Part of a small language model's weights: width 256.
MLP neurons of a small language model. Each row is named by its layer, matrix (up: input weights) and neuron, and shows model dimensions 144-239. Each number is 200 + 40 x the weight over its row's rms, rounded and kept within 0 to 999.
Before each neuron's rows, "fires after" lists the tokens most often just before its 100 highest values on Wikipedia text that the model never trained on.

fires after: " |", "0", "1", "2", "6"
L14.up3,292,273,150,162,160,185,245,175,266,233,248,185,264,212,254,218,202,230,212,214,250,188,250,157,273,145,169,153,178,239,261,220,164,203,174,212,231,275,233,202,204,158,195,161,187,211,226,237,166,207,170,273,174,202,230,195,229,124,282,198,209,201,206,144,205,186,306,151,147,224,138,168,174,213,195,189,241,235,162,159,253,242,118,256,212,164,202,217,230,231,199,217,163,193,213,160

fires after: ".", ",", " where", "\n\n"
L15.up1358,115,180,235,134,256,183,140,178,300,229,190,157,184,225,212,229,249,141,223,145,193,206,238,125,219,152,193,241,234,289,223,155,287,201,246,253,242,201,181,236,227,257,202,172,211,127,166,194,207,185,288,262,246,168,195,202,182,209,246,205,232,218,216,202,152,214,221,218,164,153,175,246,176,232,263,147,146,144,194,149,174,204,256,248,170,185,289,145,184,173,233,250,244,217,142,260

fires after: " S", " r", " s", " c", " C"
L2.up956,205,181,259,222,167,190,270,276,171,176,144,185,125,207,267,225,251,207,202,196,258,262,200,222,247,231,150,167,204,224,114,147,189,151,213,195,182,195,250,269,209,80,272,129,221,219,222,195,221,152,180,164,233,224,178,196,138,178,160,172,233,215,187,235,202,245,219,189,236,229,256,237,198,195,232,230,251,249,182,179,190,212,230,101,141,249,282,223,229,198,138,207,258,305,101,133

fires after: " S", " d", " s", " C", " w"
L2.up403,204,186,144,192,208,169,210,167,177,225,172,156,134,198,206,264,220,210,203,258,146,221,236,165,154,156,226,135,170,148,253,315,187,161,190,261,199,205,225,219,150,196,124,184,173,182,238,226,175,304,118,221,219,250,186,253,151,204,220,151,240,244,165,161,170,163,132,180,211,273,233,274,269,179,218,213,209,175,179,204,232,239,206,229,200,197,172,231,221,136,139,234,206,173,194,190

fires after: " |", " ", " (", ":", "–"
L15.up909,227,270,164,174,231,128,237,237,169,191,169,242,203,164,245,248,56,202,197,244,241,173,157,235,73,153,260,231,187,156,173,206,238,262,242,214,131,125,258,157,168,144,214,170,257,210,207,233,169,186,190,227,214,211,205,212,189,165,232,213,297,230,205,215,178,181,196,206,166,171,230,198,241,163,160,195,187,207,235,199,153,209,120,183,149,187,277,214,190,210,276,153,189,244,151,227

fires after: " St", " H", "ap", " st", "b", "w"
L2.up916,234,219,209,216,224,234,165,274,149,227,134,242,227,182,213,246,185,190,166,278,206,140,170,224,217,157,146,158,156,243,125,180,178,183,143,192,215,160,226,195,218,193,202,146,196,225,209,149,220,195,139,165,192,182,190,172,266,197,218,198,215,220,185,138,192,166,131,127,211,176,204,242,127,184,154,165,170,199,217,214,234,160,128,151,198,267,204,214,235,202,169,260,175,263,251,211

fires after: ".", " |", "=="
L14.up392,128,184,155,248,237,268,160,170,210,199,231,220,192,247,208,228,220,224,202,265,206,145,215,210,149,96,182,202,174,170,239,230,182,268,143,232,181,151,196,237,218,112,203,159,131,150,259,293,201,259,177,173,190,166,198,208,298,116,175,185,157,218,189,204,203,217,315,170,209,198,182,180,145,219,207,225,213,172,196,161,230,257,201,249,211,180,222,250,185,242,200,304,190,165,242,240

fires after: " |", " on", "-", ":", " –", " On"
L14.up883,249,256,209,202,226,320,165,210,207,175,196,265,191,237,163,261,180,212,192,218,181,189,146,159,224,253,168,230,235,155,219,163,142,221,158,173,213,142,178,184,185,226,116,238,116,140,228,279,243,202,216,156,225,229,180,220,177,162,152,171,170,223,256,175,192,216,224,202,244,205,201,141,231,119,278,163,170,146,223,156,183,143,208,120,141,191,300,218,219,217,171,252,241,187,221,220

fires after: " Pr", "r", "S", "s", " Is", "C"
L2.up170,240,182,136,196,209,203,209,287,248,166,232,218,169,198,250,224,135,271,196,156,283,255,148,173,137,288,191,173,168,239,213,188,202,238,153,250,233,177,193,256,192,174,233,162,187,147,69,193,270,233,243,179,251,192,206,166,187,174,211,123,158,207,199,224,187,148,149,215,151,262,236,196,293,140,216,153,140,211,160,250,176,156,197,157,263,211,201,224,195,175,169,165,175,136,199,240

fires after: " R", " S", " W", " Sw", " She"
L2.up1328,221,246,299,174,217,268,201,147,220,233,205,199,168,238,203,250,228,221,245,214,192,236,202,206,237,185,220,192,202,195,188,171,159,174,241,195,159,197,227,252,145,267,206,194,127,262,220,200,232,239,133,212,233,248,198,117,200,241,275,173,243,198,181,255,273,207,225,264,210,181,267,223,242,180,175,213,180,193,215,238,208,175,178,184,122,223,201,128,183,162,236,242,220,182,242,199

fires after: " S", " s", "s", "os", "ens", "ask"
L2.up434,213,163,140,162,167,161,196,198,238,235,154,139,140,260,233,287,161,225,207,231,232,210,188,168,178,195,236,170,251,125,132,231,214,144,248,228,241,216,178,124,181,184,147,110,126,258,192,224,139,221,142,174,238,236,181,226,205,178,150,191,238,179,212,264,216,216,201,173,209,140,210,250,198,168,166,226,205,185,265,144,178,212,223,184,194,249,314,148,204,242,216,203,259,224,219,212

fires after: "c", " c", " C", "uc", " m", "as"
L2.up59,200,148,246,176,175,145,153,205,129,263,215,212,218,193,244,175,120,194,215,190,200,149,190,197,174,173,95,245,137,240,94,211,190,166,213,220,241,196,134,175,233,204,183,194,117,231,176,125,175,144,202,165,252,229,196,182,227,246,168,190,215,154,264,212,155,222,226,192,171,245,246,180,277,189,170,248,216,224,232,229,138,177,185,227,205,194,229,233,163,218,243,179,253,191,143,156

fires after: "\n\n", "\n", " ("
L2.up870,208,260,198,193,227,207,198,211,227,151,185,222,185,205,218,151,95,254,174,105,212,227,293,196,253,207,221,179,171,181,175,223,114,207,160,213,255,255,187,167,261,246,186,266,226,174,186,178,225,163,294,200,122,182,282,207,240,215,236,243,141,264,203,195,208,252,155,209,234,147,209,246,206,194,194,237,228,224,254,173,156,260,242,248,260,128,221,223,195,207,205,170,177,211,137,129

fires after: "w", "b", "ort", "um"
L2.up454,199,205,172,191,259,235,215,142,218,187,125,199,180,227,91,197,163,275,196,239,202,197,138,203,194,169,163,178,150,209,113,141,219,211,137,222,245,139,192,267,198,196,218,164,240,233,204,76,157,210,215,187,198,191,231,203,237,150,164,223,174,215,285,117,135,239,207,210,195,221,220,267,191,161,185,191,251,193,239,197,144,222,200,220,177,203,209,269,245,222,238,261,187,170,237,203

fires after: "\n\n", "arly", "H", " L", " H", "F"
L7.up86,196,183,206,211,224,179,228,194,207,235,243,246,135,203,227,142,163,257,199,171,194,165,174,224,199,248,195,125,234,279,234,288,165,209,216,286,152,191,220,210,191,136,166,187,140,179,212,251,236,209,243,188,192,215,145,141,167,229,195,145,311,221,194,211,208,209,231,224,193,179,235,234,207,230,188,215,148,232,231,245,153,137,210,212,194,227,243,191,191,223,160,257,143,165,233,171

fires after: "\n\n", "z", " ph", " H"
L7.up414,239,180,246,267,234,202,244,216,150,184,184,241,220,153,257,223,195,139,185,208,226,122,282,184,261,265,258,148,163,138,213,245,166,171,164,210,178,247,247,219,162,182,153,170,218,227,186,242,244,159,266,178,200,224,207,134,208,282,198,164,238,226,170,212,172,226,173,196,193,215,245,206,218,160,210,139,277,137,284,163,190,193,244,193,252,175,210,218,197,176,241,192,207,144,246,164

fires after: " H", " G", " C", " N", " F", "H"
L2.up77,192,182,247,219,220,218,194,245,206,222,178,198,130,208,145,211,244,230,169,222,182,197,200,175,253,171,152,223,248,229,227,249,135,150,118,293,110,231,210,194,167,142,175,143,226,208,199,269,141,149,222,252,203,187,245,152,207,198,228,186,258,219,168,230,295,197,220,146,197,191,185,264,225,169,217,267,193,183,159,188,211,130,202,227,213,143,235,252,188,202,223,173,203,236,260,182

fires after: " ", " at", " (", "c", "ig", "."
L2.up1140,205,215,163,115,274,199,198,159,281,279,231,117,249,200,204,220,227,198,156,160,168,159,249,208,166,171,224,161,276,182,204,183,133,243,181,100,181,172,179,260,218,229,232,249,196,224,175,166,170,214,168,202,195,172,173,226,186,178,248,164,236,129,223,288,129,246,197,198,241,233,162,215,227,215,235,258,224,166,270,213,204,203,240,167,175,172,261,131,207,204,138,247,177,201,229,178

fires after: " |", ":"
L14.up215,218,229,161,202,195,202,180,224,161,199,180,203,193,233,210,213,198,212,115,255,250,131,141,176,223,230,257,161,174,214,193,212,98,267,178,206,140,165,212,211,205,167,126,198,184,164,237,276,168,219,244,259,236,197,234,225,175,152,202,226,278,222,164,222,179,182,251,194,182,191,235,157,202,261,143,159,211,209,205,142,235,248,221,230,250,201,259,210,152,210,235,177,203,157,274,148

fires after: " c", " C", " comp", " reg", "el"
L2.up1523,228,155,133,196,243,218,236,172,137,169,99,214,205,179,207,228,237,139,245,224,275,255,238,241,242,226,189,243,160,218,239,236,201,191,158,249,246,153,202,182,242,167,291,152,201,150,141,241,226,205,157,144,210,156,251,218,214,224,180,190,236,227,217,254,203,208,203,187,154,258,191,182,225,183,177,180,131,235,127,174,233,109,244,294,151,193,118,188,180,148,177,195,162,222,133,204

fires after: " ", ".", "–"
L15.up1367,175,168,169,222,174,201,140,212,202,214,118,204,243,100,280,248,166,224,260,208,223,187,232,268,239,192,218,185,265,182,175,222,254,219,205,223,198,189,184,169,151,210,137,221,158,213,220,184,155,213,196,230,257,277,236,137,174,215,112,136,156,249,244,274,181,219,137,177,167,153,152,125,179,208,181,145,197,214,198,226,196,189,194,128,204,186,264,233,233,200,205,203,230,142,199,222

fires after: "\n\n", " =", "==", "\""
L15.up1451,204,192,267,157,174,238,229,215,150,178,198,285,269,207,252,149,261,214,220,193,206,271,149,208,199,224,160,218,253,185,182,241,178,183,147,196,233,212,226,215,194,140,137,165,242,202,259,149,174,194,282,211,184,226,204,204,227,200,234,167,257,246,216,220,261,182,174,163,190,159,256,224,288,142,174,183,188,239,199,133,268,203,173,188,216,195,150,240,228,175,213,224,165,211,179,139

fires after: " was", "b", " is", " B", "'"
L7.up510,201,169,184,237,200,248,265,135,208,200,213,190,199,224,158,177,271,208,154,179,221,160,209,268,223,141,189,254,225,159,149,192,241,189,223,240,156,195,186,146,174,127,180,186,212,189,271,182,266,239,164,139,161,206,170,219,275,206,220,183,190,185,165,186,190,218,175,142,190,238,233,194,195,132,224,221,234,230,170,215,247,144,133,212,196,129,185,194,161,105,184,205,224,198,154,205

fires after: " (", "==", "\n\n", "\n", " un", "-"
L2.up1316,207,157,260,186,168,208,253,210,215,158,103,208,192,238,260,137,205,265,171,99,214,249,203,239,178,219,190,234,198,218,242,214,159,252,117,147,210,222,225,223,190,143,199,126,171,237,287,202,270,133,212,297,190,145,207,116,160,193,159,178,190,276,159,237,246,221,222,212,157,198,194,194,174,185,191,265,189,189,188,225,143,151,118,177,202,144,203,207,220,177,224,81,230,229,208,176

fires after: " C", " G", " B", " c", "v", " m"
L2.up1490,230,191,147,228,171,170,178,199,219,267,133,142,213,102,241,209,164,150,224,206,235,179,174,193,233,225,157,216,158,263,226,209,186,213,234,266,246,118,215,270,183,133,203,221,152,222,202,205,266,165,183,141,244,163,187,115,240,300,192,239,222,173,290,186,235,230,238,198,180,230,174,240,215,229,194,227,199,179,133,194,185,160,197,224,149,238,148,154,181,211,233,195,204,203,195,174

fires after: ".", "\n\n", "\n", "on", ","
L15.up464,219,163,214,186,177,248,196,162,257,141,211,179,233,248,234,187,170,186,139,114,229,196,232,139,177,209,225,215,198,243,217,213,213,191,200,162,277,190,176,192,202,175,190,100,255,208,109,151,246,242,192,181,213,200,241,192,210,225,252,186,179,203,194,251,226,166,193,203,292,123,175,220,248,206,246,183,247,207,110,188,238,197,308,254,244,93,221,199,203,215,234,205,224,176,190,140

fires after: " ", " (", ":", "ed", " ph"
L7.up478,148,284,170,159,277,186,211,190,183,220,203,182,171,241,217,182,222,188,229,153,131,168,246,210,228,159,183,203,140,200,212,223,159,169,126,146,241,174,215,212,171,201,183,190,214,271,246,272,149,165,186,159,86,280,176,226,175,202,162,137,253,206,168,246,203,244,202,164,212,239,228,236,220,168,167,223,234,259,241,236,202,218,269,166,159,234,183,195,167,264,220,181,205,228,249,193

fires after: " ", ".", " N", " |"
L15.up187,127,261,101,226,208,204,179,257,186,170,213,205,222,102,173,249,121,145,232,177,213,181,189,211,218,222,227,196,147,165,191,246,200,251,182,161,153,187,194,197,218,206,168,322,140,227,143,255,125,246,239,285,208,169,160,196,290,179,173,212,213,229,127,183,241,153,163,226,262,99,192,178,226,292,211,235,229,174,234,271,180,184,200,170,193,235,224,261,206,95,182,190,176,210,150,184